Weights of a small transformer language model: 38.6M parameters, a variant of Muon for these matrices.
MLP neurons of a small language model. Each row is named by its layer, matrix (up: input weights) and neuron, and shows model dimensions 160-319. Each number is 128 + 32 x the weight over its row's rms, rounded and kept within 0 to 255. Numbers have three digits each.
A block is one neuron, or neurons of one layer that tend to fire together. After each block is what it responds to, as a language model described it from the Wikipedia text at the highest values.

L21.up14:172120041087104090144101133161141147148153134137101109190171111134151096158109096138150097075074124131095097145166152210097116139089162129145108142148145070109134164119096138109138140168133137129136142110156112081146119110169117118177144174145140148133142129155179209135119095056153122091115107147102191184152135110152146024114082099092138190134144175177167140089085100115148084107183168078108116140145165181147119140114067182115094170159164171123144110138203114117143167173159161
L21.up1598:148126120150116087216137142182200158112074172139177146143121069135182077110117174124109117086091084145157112100185109134101139107123129154099177187130086098104175153107140146088092123088135152178090187106077107126113142075122159178122108128105132122155165121093066117155096122124146159105122127085105174061128161148093108112160075085071094153089160099106083123121144185111144119090089140146178069090149130151133067142152108122179111170143205102127090135134173171124143173124104153
Responds to: Main verb after subject

L8.up32:097104103163129131182184123092134168115157154121158128225157146066175150110157145133136135182112057139128130116157124137127110134160118104149178077102118153106180119122185189076104107125129117067141068114103090101094071111128118115157089070075133076101156099171172122160144141143121110150096120118166125133138087157133139089184145136169143162172123110149128188159135085068114125090124067122160172148148109114064108121146099156151141063127166107159187079107150133136138135155093130
L8.up91:199159110122089137108107107162145173113132129127090157093098176129057148129119135141155135122109157122154088185154125114115135136140148161166201141155149105108164126133124099080130109191113145151148181168138106139111085100137165095076102137166095138199138147151119100139130135189131112111146138148038115186124123067073074091151175085175179142152156146114103142124133073121137084122122049167116146131179141143141078112117045142153111176058162115167151078102097108117140134123147141
L8.up264:127114141147069073130122112176071069146153137110140137106076128106106177118106122119147077164140106109086158103111089122173092109154101107140159132110115164093111133152100177090100165150102057131087186084118131132129116148107097157072114125149139129155079134155192140096135109102190091177118159120151099136182109157094115127130141111107091151137126163099113157165106120110097108173144178059111174161070170107146100160129170094057142058128109060069090131106124176110148101125057123
L8.up308:097143177178123143148122076153114148141141112119058158104121113101155071149087160149137111073126165243112049132163133146134128159121128182105173095081087079068192109124143136120127071138066160159154121166079051117151114147072139132186146158095107133137133119124161154096131145153177169164054096121163103150096136145141123099130130211199092161131114108137164135114151089141126118157151091106099136175140122065134060073090146074123078129063147132091085154143134106113133127161081173
L8.up763:157096152148081140163150157157109107109184184178145088152104153137124151094147077078199193118216132160184139131111143111172068126133100112182181080138142093087124093168060154069169144165123173107139141122141103125119057117102162100110154135068042119156144150145146120138142136128143120107082125100184171121152087084173106136102074126143164113100122148145105142110110124149088117118133124130106095231120170088077125152158154131128118104068161126074145128127078151138082152087052187
L8.up1126:172150120150161107089100156153117132088152103138112151185104108154124140103098129176158123101102144178134164141144101159055111125144164105161164153068129106098098142146135098080150116157066138123154150164092052113071127086121120102095083141120128137161140135099174057091079104109139134104130171156126186121192171122138144144071116086122096128158140140114171149128078103164125171136140157125054161090040141160043166087086168116169153177117128121112152114123110165125157116145083139
L8.up1303:160146168133135129139126129142194100164114095136166119111117141122109092157099130142106143118152130087118106065174114155139153099125085100196135132101120167110106138080120086113163144156082160042199123163140130059133103168079147152122176071132111154119083192090158115103124111146165151103135187106145183125105201066105111149148147125114118149089129098104103136118110134130177136063157133058108087171127182108120119111178166096020168111187168108130167160114161140132068092120150184
L8.up1336:158129185136107125171158096090161151088124156133124146130176162121093167141116073163170090081169188128054082113177083144069120124184160148126128203112116169093132083158125058118099080164166123117163114119124094110142093111132124155062126162091057116166079124124110138111130138138103187141147107138205098105179103086123117119147088147142172121106136147112124154123153127065110121093162114133096117150171106130094144165133116172115122122105180126172081118120142100104122125123049090
Responds to: Second piece after "an"

L8.up216:105179118190116187176129100144113079078177082143162096136128131159136092124164087073171129146117081094130127084144110134130107167115094127083146154128124153163166115080116134170065169103150094117114134087110120119123132126127185109154109118125116116169121160095118066106171165101178128098118105067143132087173156117138091085108135197127091187140112094075080097114143117100109145136158091144164169118143116089095119103198097063094144099143114136163113104090139129095103163125092073
L8.up274:104165152159127120164146125164092109109105091114159090171137110197091170150155144146090114150104138113136101220096102176148116119072152123182104098101148081115114145137122160136091130079092148189130151136134088178114122184088091096099099173149110109103113168185174064144160134126118091136087132156135121154128124096096134091148081163192195118058154124120125153126156127091119068196177167104197140084126074128092139120120166173115092160131085120147108126091133113114157108130158085
L8.up289:060178125166136116165183156158119051103137096068116085140108190149095145143173108124160119101135121095126098105134086138114153143133115137089134152103146107105217169073107171128096174102108111097114138059124074161160133136129124131114086109166151124193108128134099128091127166148194135172133101132121205112146117148175184112096108136107136169126116106103139150121188154106095098072145165200151132164137144196078144117099172161121104124133105121114147107125110111141153165138100092
L8.up613:125114103126177108109141153173120161101109113123133157154122194129132162183161105163144145095126107152144088122054097163130125097116128103101150145151182105155179169167127108145125153132154058103113099106160133117106127136164154087127110162189108108153126131128072115111118158168116119124111095142127036131149121134159145144095139139085121156111091059065118094111094157119088130109198124116170139122117162139091135090136120150142088127105076087114136142102106112150157100138151121
L8.up618:115146112096146096098146121077119101152160172120178110135135117148144148060108084147084071119180065163137155083122132145135066130085145079061147097140130090123166138116108122173120160146154154060103079132136122103127096087089137142114069108130144154108119121113074142182070207136132084076114115065173091087089143101119098106098170109137075119117056107113131162079174107105180081158123145083119121131147114152100125145149158116158124142158112135145110097136125100146104174160106157
L8.up721:060127086131142077167099121115143094081112138152127096186112140077103133092139079128120211155167032113084166151184080154149090159123200122151145128169201166131090135143139131145106178105123059204129073152069177086163129114065136094085107098148065141114139144128120107106110165123099155106137106108143136141108076122109103106145113167127146147176123161139105125159129074139127161116131115132168179094177112144129105160110122129061135134127182111149160169107176179144109112113142133
L8.up780:081131081145112078137130125208098151158134172143097153134148113100163116153160151150111131132219160171110129168144092140158099148165176100171127105100148124136131091063077137110155135082161175141127120088049106120159065132092106115133166187091098094200142132123112112154115139123070090113139089154156114120137167109088138086098111115183087117126127162080110148105067141128146183117118141128112177125174147145139097151106160141092147147080128090161162158114122171217147115133131163
L8.up1463:101141103095150063170167121131080077114163060136116106130181082135092143151119145177188097146117122091204078093145124098136119120156149166144097106106106164125152116155143142100115093152158133138131073124122147174095144171140098145127156107134167126092082115062175126163098169113182131168127113034176203101134113124132155100133136191099181160121075121033118112128105154108152102080134157175164173135139109131121083118118069171150077168155109146098099147108144069166147115124101103
Responds to: Quantity words in prose

L3.up140:138123146131139131118173099183107148164137116157133127100150124070128159136104138097091094118127142052161088122139098105114126087138154168148075069058084180129191180149144133140121100099073136193163103083143120113130116118119135107142058121105112119158095109152108144158097132190134151133130104138163182093140116106190091084104059097105056109118118140118158120056136175089156157117063093095167157146121149106149120168100155169067146095125175126176124119183125205144124121107105085
L3.up309:116084104132094135156087136130093111124110166085112122135143144137076156131162117062112103116138092114181050138161142083168100116099146136158108104160174136076124141102069092160123121071156106246126151094087125188164104162131128063174124120119141120116117196110033140155108136115150103168150105122204077110130163109126058182033145098126089114102151058135094096115128180111099187135182149180125128107137136139156120096138142118098073071149159097120138177161137153163155111100125118
L3.up452:157179124126103093145124127103133117106146122103083119155124084074132118098106134077107175116119160138103085160155140082098100159097121156069153179114144122117148147171070086129201093110151122238133120095136136140135095159124134115150121115107135127110058174184136144106128109189112148151109106123187149132192155114164067127197092142134130159154130076119128131113174134150151172144141074110112155133134134081170112118183079161110078108145175144116161129133143141130135152188099102
L3.up1475:113075075098172149174080118127142104143162121138130134129146134110111144138165129082088173112156133127114129161103120100086141104132161100100127098145150158141172118143121112131123145127125148159182088160096143128073117123110135079157137107104105121148156153087121186117156125164202089107167174166127146121107199144182078140084102101139096182127113138205103127127135138149177157060084085098102140138075144153141150145107104194080088123116212108124121085206166152063135102133046150
Responds to: Census and statistics prose

L21.up994:141140119111121080154171121160124114098130166089136124157174072144177145121160189125132143087060219130124104160173165140110167143107114175111155163116102140178115113108100133187094087155108168128127100132156185136109198138165162076167075180110160077114124132176086176167203146093129120118097108143082185115109143112108138114146150132156114088102021129176089135088081153088106176152070137155124067111118103172147159124143118114118063154154118128109088110170136124113127147127137134
L21.up1280:119083130134050172113124130162083081147080118144133152152131164119173137161225189131118123115129174128107123096156114113125134144165156063086140120156168092100131165140084148150209123105062133124130151134122116103091145109149096106095129107133182123107145097135171143143100119144078087100122096148116129113075152157165167108157136105146138130098124143141079128103170135088107167100070090131132113064091111071134063163078128096168116135116108171105126121098113147143133125119161141
Responds to: Role-introducing words, table row starts

L3.up15:026162149077133176128129122157154111136153153139174160127154105122090142092113126116129123087128128127146142197104065174138113058144108132130131103141065143111127141070119112183115155078141127114169174124141165095124119092107167129095197117170118157133157113129091120119197142086120124097148145137110177132142123141130065148109102154095177128101128113155168153108114163122101125174152187115125107185115074166137133135205108143129067135045095059153124166106114149114120154107165070
L3.up428:041074080139129170141191102071114145133166140120129127086074132101109156144123120090138106075154140019114090120195101159117109082165107136117151132097103174113084143149075173093179212161064090131138129079139170167161156185106141162041105171192104144141145136127144132138130105113115184154106129119096123092096130159062128130168138074118100148101137150208119123141095122096177106137138189113101128131136098170099113121133115161137084168109143080057102145106105139079120183146134099
L3.up529:121105150105170131125121145184090139123154163094181146098088118108108090172112085139149146107127142162185132164152121104153173138100104122122118086121090113067062184111045096130107143066133125105178110147156132137146044158109139177140196118119128184118112144128110163177161122119136149138102121131174156152109130167157134103122111162105157100143127228145136151136129117117019128146137143134103107094189086180189112120143112080130121151071113106091118102081110155051145147167143110
L3.up548:053149077115094106109162168125169155110092157088140171142122120143102142147093174165105137139133129082121067101131140116173143068122053130149151148107102207100089147082093159159149139061105115138142126188125164148107130179121155133106210165143110101123144147148104125126108152086103100154110123110123151123143109149117090093143128114107184129142126143162128216144149106092140222137170148084129071159148117155107094142145103087120080091070095053126068153131136116049180152134086083
Responds to: Clause-boundary punctuation

L8.up901:097065149166120112152106118140120114109123128132209097085158132085139138141215101094174141096087180120158157137143135114168148151128091141134138130145137115191196127086135197124085172115110144124179107136190112068128114131144139153141100147140131165144111132109147149111092146119185171113115142117200101137147130130127146151074092140157092109151099161103120132146093166116157142134156159089065105130121101147112142097122109118089184178153107120129150156146083089167153143123135148
L8.up928:155099122093112147159088065118099111172139141146095174176115098109127064125127137108213107182107111125157187124132178140130153171085104152138107106147087093132143087104142122104153210170078091132179120121173152151132076129116100123138119139176117161125128157083143105090095128149146115142122137155154103051130159152184164094106075186137112204124173119088154120084147159083112097078168145135140091102118126133139142158138165192137154072098143124129165140131061159132160158171162119
L8.up953:167091164106047135076119170165144125103110148138196125119099096132176090135124158162096167079147156084117162101107085152103148149115096177135131119134114156145151148186164116106106139124082117135132138072141136169124143138192110133140071164154115134141163119103120148125049081126133111083169105135161107105155090010103092054135171099146154060153103134115119135161133162082177162104165118105080205114129123154123154109095154150159120151140117083118107112108139164084161124092101083
L8.up969:149165118150109140106125147123096172140163139059187143114129181129112074168135081115121168124159138155187096115154117110086126149066158153134082077135084097114086101129165148068146179113069140123176120085099146145106139166205150151181072120139107143140154138112157172082068151133076077140194146132105097146126145169104108135166132111117147130145112086135144069137185177171152083161187103083119093086112116127135180119140116113138142099114022136131139133131136159133117119148176125
L8.up1088:129104173107136150108131135081060143089098156089132150071196119109074136115164116137108166128110130119142118133119156141155122133127160083160166122133138169122140119138125138123087180136049124109141072169136133112083114169135136116121141183166130122145162158145099095101045115125054100140163121175093200100169115141090129081132084132055078129085136097210197102109105193135134189135099170093074196183159123155121139078155179141127113077095112117136188101182164164095149172133133109
L8.up1105:144175126183110109112087192139172160129150153122196118201170126185096152196074095143073154122085138110119092154170109148134166160166128139178164110115163150157117149145182092095171143138113098095143136129133178095193138099105126166093090162191092123135114118127091159095105128164171155099133138095100075088120142106106093110130127110019184095140126139142138188124126146112124205166127142147072158150151169175122108145143133179120160105098114111156092153141112066082125154097108071
L8.up1420:137138132156077105092166130160096110180157093139181184066198146098139166139111094144146105154154136077094107113160144142148076138115187166095122189121116129122194129183147118140139147116102075134129150071077116126119105146099147099159083122146116115152101121051064119113135143149166129083174078141146117158171105121042054066076108178141127154110164067126169120107097104095128164119094156113115151158097152124152174062106160187068057102180130130103115113155131150162052076100107074
L8.up1596:181094173190105088104121167097142101070140173095114174122086113100179120157090176145144122141116151078116082138147125170146145155160066114125156082155147162152173132160145129127151161089118129129087145147111193114128120108133134173136103125214090111137167120107171120127109125120097123121083154101183146099106119162070109121146116122196114168115047100115135116030115126092156120149187094137131171134157098087206133123119139041151105143053115136122149108107152160199111058148112109
Responds to: Year completion digits

L8.up271:114139098104156110184138129098155167088161136098134104184141105107093161167084121174118115060108168203098134122115050127128130147109092187123118147104154079142119094143082126130136197149109144135125129161135179044124078192127117169114112103095084120139163150147151153112146094094151108174126114065098133075095134093114161144135175139099159102162188160124137165115148079131108167157143123082139143177168144133154115042128116116100111152165100097150061155148084161115106070153161138
L8.up645:156088139135123157133141115180141124120156167117200145150104136191102165117063087111148108177141094059147181135138138132138174146121118201153115142169137086155117145181153121068163161124119125115171131127087096114101082209108120108042163164139144130119115104115159168190150134116138122159086151142168169089137142131117140068166110139122134122123163124107095177123118188098122140087141121102130108112167172186134125147139108153139105094183125093118194151141120129142165160184138057
L8.up796:083118136134129135153119113110093096123149160109115126161166096108198141146063113192139099207132152104071168139125119156103151104092141148115091112136123148119067125153106133110178187187091153118136066137141104076093130136116122141135057163113106072112127113133136126165135114091174116127108179162155118094151144081075118034127062130140167106116160141082094162094150100158172114108157148061095119113192142156143150092169123145162075148173101075179118175117138161128173127224121147
L8.up876:182116127086186120135139081136128106109168145105183143162146084114123107108167193103121099122084140116108170071089111133095156075117113150166117144105107064143108091096162099068142087176136165129131145151117145168096108195099101151090158123128141111135149105065120161188145119094078102132097161179132101137163136158132159119153070105137149136115035096108124119148133137132145115097188141123114170094141136150093153099209076081157088122152127133144106151190125121106126121167086142
L8.up1074:145139139116210170135101119133118122107151169110172155122123110189111109115134123239109167151119068074062155124136099123132104089105110102152141098068079106164149118118174136157171177110099119169132107169074125086073122121074115120091088087082090129163144154139121112127151183064156156089114155106096142126177104121121100100136094123114126080124083133139088102174105151174114093119147123123184136136188126100102128076170137126166123091109120137142133166117107121101099147122163139
L8.up1185:161121064086215133100143129124155106088156161121126099107110144116126170108117154155112144146130135097066171133093125128096202088104204170131181178135087167134131103123117172128133160141073135140148088188123136090068091201114135126126099132119097102152154100114095098154178072089180135150132168171100114165141106101076088063152037166144142117157096144162081169157167120127174085075180114087130179147148155135142154104126114110165103112119101106133125158112159182095137114155077110
L8.up1195:132142128106124120160161103122154121108103124122181117144132157119089137089119129136107115087151111094070151098129089150129150040078152120078126218139069136123122110126125140138106080151095132140155131129107175126107138182098137047078112118092138126093133114137121115112136109115135184163112141206096130160155142097111123108097063132151141152107137134126102158117154134124151083133125052142103142177160141152123118116180134144110070190098165114177144153138122145098178135196087058
L8.up1343:125109147090119138169114104126101160152138138084150115155100118127162186110114085131095086136154138175144142132082145114087087110148127185064151167104184118165097144145075096156163192109097153188137056095143118104160195169133134124088094130094124121139114172138129105098127109102192124106077172108164069130100068104116120063135147112124160107114128080150135133099164118116133127118124116125117058115174116137215071125133091112122183093135117072152120157097200175124157140157124177
Responds to: Token after sentence subject

L3.up86:134138097120164128116171145089107117122126108118189119181064141187136134137043105134176139079170154116075197202159118174133089174140079173116151112134147140094104167102127191098113119146075169093120117138145131179111124102091121138110128157126136133191140110129128130080138124165181096136072140126148148083191120176147073141077124135132197123133191148082111149139091106088142136127199130110136160169195150143113100125088078099105124169094116133187194174098114131132097194106179161
L3.up596:089125161136153093130150110102111130101117124149075135107125157154162081159103084147154150109116155121105097170084143190106084154144128121084164140156156091099099115157130154090151147116141153124116119080094103136099058183082155108141140075182079187118119158093129119088138132113152083168134167153094090147155177105148151129126165076143147155102088069173202141154085113135097122124150113135136193179179101167105120072125150068144116139126090119069133094092181166089143079071097076
L3.up752:082125119157102114129138124137093142167087177137055139137139145094106110074158095137154125159096167142176156094101138207085119161145132142080147128107167150107112156136128120157117147156112098132122150110111115196121145135120116166112119162167118125098121154126086148061140122147189088128163155029109180126110139138160102124185200106137178156136070103128193145096130172102058093094112112161144129136152120185075107109121102111063203178161130141106163150100136160177124134203109110
L3.up985:143118115150150101091103118150118153163130076146134135151136186132168072165157105119170077169078094103145189145132112093082119143090107152126112129132141148100116098090141114082125137148135125098149140115123153171086120105156179172114124111155158110103073165078062119100096122146132125104085156146172179042165173134127069068138137143144128138030088127150158114155177126138151131216114093075156132113114097097085129050107042131119101126116106160151117138107226177133168111126085126
Responds to: Quantity determiners before nouns

L21.up548:132121085111136185065107118130155135171190167078174196115124134152127156071152069082094140113158113100208134126118163115124141163106164185164188155113100123137130132076078115120139084164105127076086147121152134153114139167159122085151176103185133103143154127119131108148130147179156125064064061131113096151059096078131145113162123075128177117127142140121152084145172142111131119112106086106122148116168081099131186111093116188101107128146091109081188135160156127125136168126127103
L21.up1069:144121100115163171100131114118103067138149160127117145126150129050075102167130144083136139126125117097134098132121177128134161126176162136103052183166116100097112142120170108109154147130192120139120104094109196123078161136169151119100145050130097126152163076128131103086102153114118085102122153092124117094099097091158104136133122142150048123108117168149169092137156144173117151136173096195164140066142133088147090174095109160066173131104127135131125102153149151125106079174140121
Responds to: Year opening a time phrase

L8.up62:180154080152166124157130143171177175143156132109124097120111111119194123166112152161121109123113171153165199058099150190158109132148197120129126117093114146145070109102090163112094149152117162127092168147172111097126156085128133103091075156178116105180106160119126131184105076100147098148096157118144138125176089115084103087115135107121148210057109117069078146179150155158135119143071120123124116159142127166134112142096111107123085099133131103154137115115105165103143150126081157
L8.up465:124136098083162147107150075143121155134083114147175152157199110126116055109187130168081094128124187097163047149150148153088104198156124158168195163131111077107123131110103134119128088106119131086110111173129120155084098161060131178159114122197102144180150099143169147187143163152116096115097172155160191082118149164126119162185122143131129114130167143108135119135129186148119189174048121118192103134134133094145039130185136167135076126137119123144075103150132134100219181050154152
L8.up555:179163131148082143096130151116140092138121164132146162113112116137107055152107102129086144117077106130118153047217143153127149107104129120097092126191159113083136198146101110135129110100114118145076132130096129168137149142193134136185177103181116105066138093134144126181143142152173136110129181112097143085125148099104125148115178152155170184118108133117142139073121221116138106106114113093057098108144152114171096091125134143080142156152100144137133075076172082142165062107125118
L8.up658:099197155151090105160193113107100119137145092137145163172149068125124203196105124145185116143122103145099153089157094133203129076096165133176120106149156127159101160129122117089153182117078139126114113119107097130040174128172157089111128108163109125085121120117128168139109126110114095150147141130147165132084088101089168149115127078144113191076115070123106055087067163168154120122090118141091127158178110142193096127103151157090115090082163117130159132124118132141165135109167136
L8.up1076:152142168127096123077142118209094167098135046135142157146140089181089108154125123137137201188121127077071158084183131134161146132127139101146152153076113130100080169086131091127163101087100177146170118132088119092160092088130105128145138101162113168116142098122100088096088115113170087160111123133159112122169091107022122115160114102090128140097150072134119141168091122129071151176097132145123137154119146111181114167163135136120148106086157133117160096166134148129206124134145127
L8.up1146:119084113155141073151157078165121214113164098154121088136127141134156130142093095140093168076032135131095092127116123077172125103118146133075152132167131132166156190123157181091108141087160128111128120171124147116126137122142154149170098143163131121109118039165120120154152111191072132098150182115153138160095127129084164131211172139148100172131122136160141073077149139121158111151080138100157111134165136114153115155141185172090127101116108086075147064104138133184203084136137165
L8.up1402:126159122098132050126198137166129097135146112152107176156064048132102130180126160120162160169118091102085182129111141155115132112171141120189160179152130123123124146126083111153179153095129118147151136166086155125111159155192154169172095103168136135105132179164129103182154123065055097127124100124120123157154155133082170099164067155068180153067131154126082159145122098117102104114149207136119082095167113081167090151144112119166076099079132096186159127180119138153143153132124155
L8.up1487:161166084128106147130182146113109130128133140126157143132132059144121155135082141123162112082128146135127108037120121130164142142180129072111111178168131123117143148140116138038113121125160154148180149147105139132081143156119138170172114145131173147114118131207137153182148139158144154137086107196155072166164087112111135113100127132152152133085129104159182121143152186160178097142132149099139060148086113064142104164176179121145134141084123120057152129111097126136212083080093068
Responds to: Copula before role or status

L3.up919:109074123146097109102165134117101129164095182172087157200100070131150084172162190111139078119133122152125121173170185106190117124077130066129155067107131146131134146123179089120134123089146122111095160139126154065175143173125195109158078081198179167082113099168099073105158124132130083113124094164137156126164114119095119179147165100138090068090126121094109156191099156144142132087117118117144168110121136155090142130153089126131125146172172132110097154090142083125146125131076105
L3.up971:112159154159133113216093115158114155110152128128066144100108218115085127125150141093168156136153113138096089150151093149169132133105123103179105144107111102147168100177140185124142153115150153075072113172162104113183116126123127056170106124090138176104134114210097092118130114137107084068156089137115165140115152129188180137130115114137102160087097170097078223175110134132134087056132125139108147165090136144104126147113144099143147084161129112156103153143143169100180092109135154
L3.up986:109172098084119176142127165130091130165112113144096129095112074135092169104123114108159103107130140133117122110093158116150132122072068116134178210052118201154199063174153119179118162136160167180157104150134144060086135158132148074122089162158120186109086128144104117131140173155146100127161175135108100149157105097117150159113112139097170094153133128177148146184107136114127108131128095131117142167105169170101101103103109080104102136065042089133163153120135169114153107068161185
L3.up1035:136136090149087162177151112121104122126098083145081133115099113110085128119172143104177123125102099134116108099113079147108067188179096100108151115084097116108113119158125146101182051125110165131115109091142159074154101168133108149144056140139149102109116143187117157141188139083121125081133147150104156115131101141164166104093113130147094245091133088090161108095177124175084125139149100111097114087117113146124105140148196142131143167134119115145158134147151107117209141159097130
Responds to: Auxiliary "be" after modals

L21.up499:081140163094108114126130097129071168142188122099095127165131146156099123157139120147115076069099105084152094154116055163103133137157169090111129136136129143209162133129055137157086146123155104103156090161129148131148116144165138157163121120179109067150132145116097145108112104075136170038142127078110137064097119089100112110120151159141156194159118131129178110102154132129136087114188165100178155109071140087136092126140154192104073123136137100148143168085142166169103075136106064
L21.up1494:161096127115114104125138089113091131125166092133101194109168147059122100142127098155120092103151139206161132133072118069111130178164184108136152165169110084142125170134097114162140156165159106087166140166085110133119105075187172150130144137121101115120124109075072088150125108186105181142138150141174145109103149113158106151133070141177135171122114204141156099148164143067140113078172161102152092091127133134102061125084146100108137123115151091068094124116171113117107188176187071
Responds to: Pre-noun modifiers before plurals

L21.up226:150094134121127127136144071145117115080131098168135152095103093153103153104076124149148090166134105145148108167173138092095112105114103096141103081122210119110126095139084106045078147154162111152137185090086154171111146107118117104095113068135130156144085113097156132151103173089131136221185139133067099205094131162162128176154157086115089185138152137029120097154149071158133108129053184153149109119115134158116100089163155134118076133096173089070146081133155123158131158131156188
L21.up502:131117096120117110098121111091174104132118076117133106117112100094105104151091105098129152118062042109158129135138146134112148114170155070146070127123144106075082132115116159053120125153137113154160164073129091098088135148163132142145119096123100138184048154097067129186114181112116154108190184107072139142080103177111166113128105095148125157177131041099157125116181106118081111149144161167116136135132201075135204109083146128168150153081185154134183091109098115192138110112128155
Responds to: Early word-piece fragments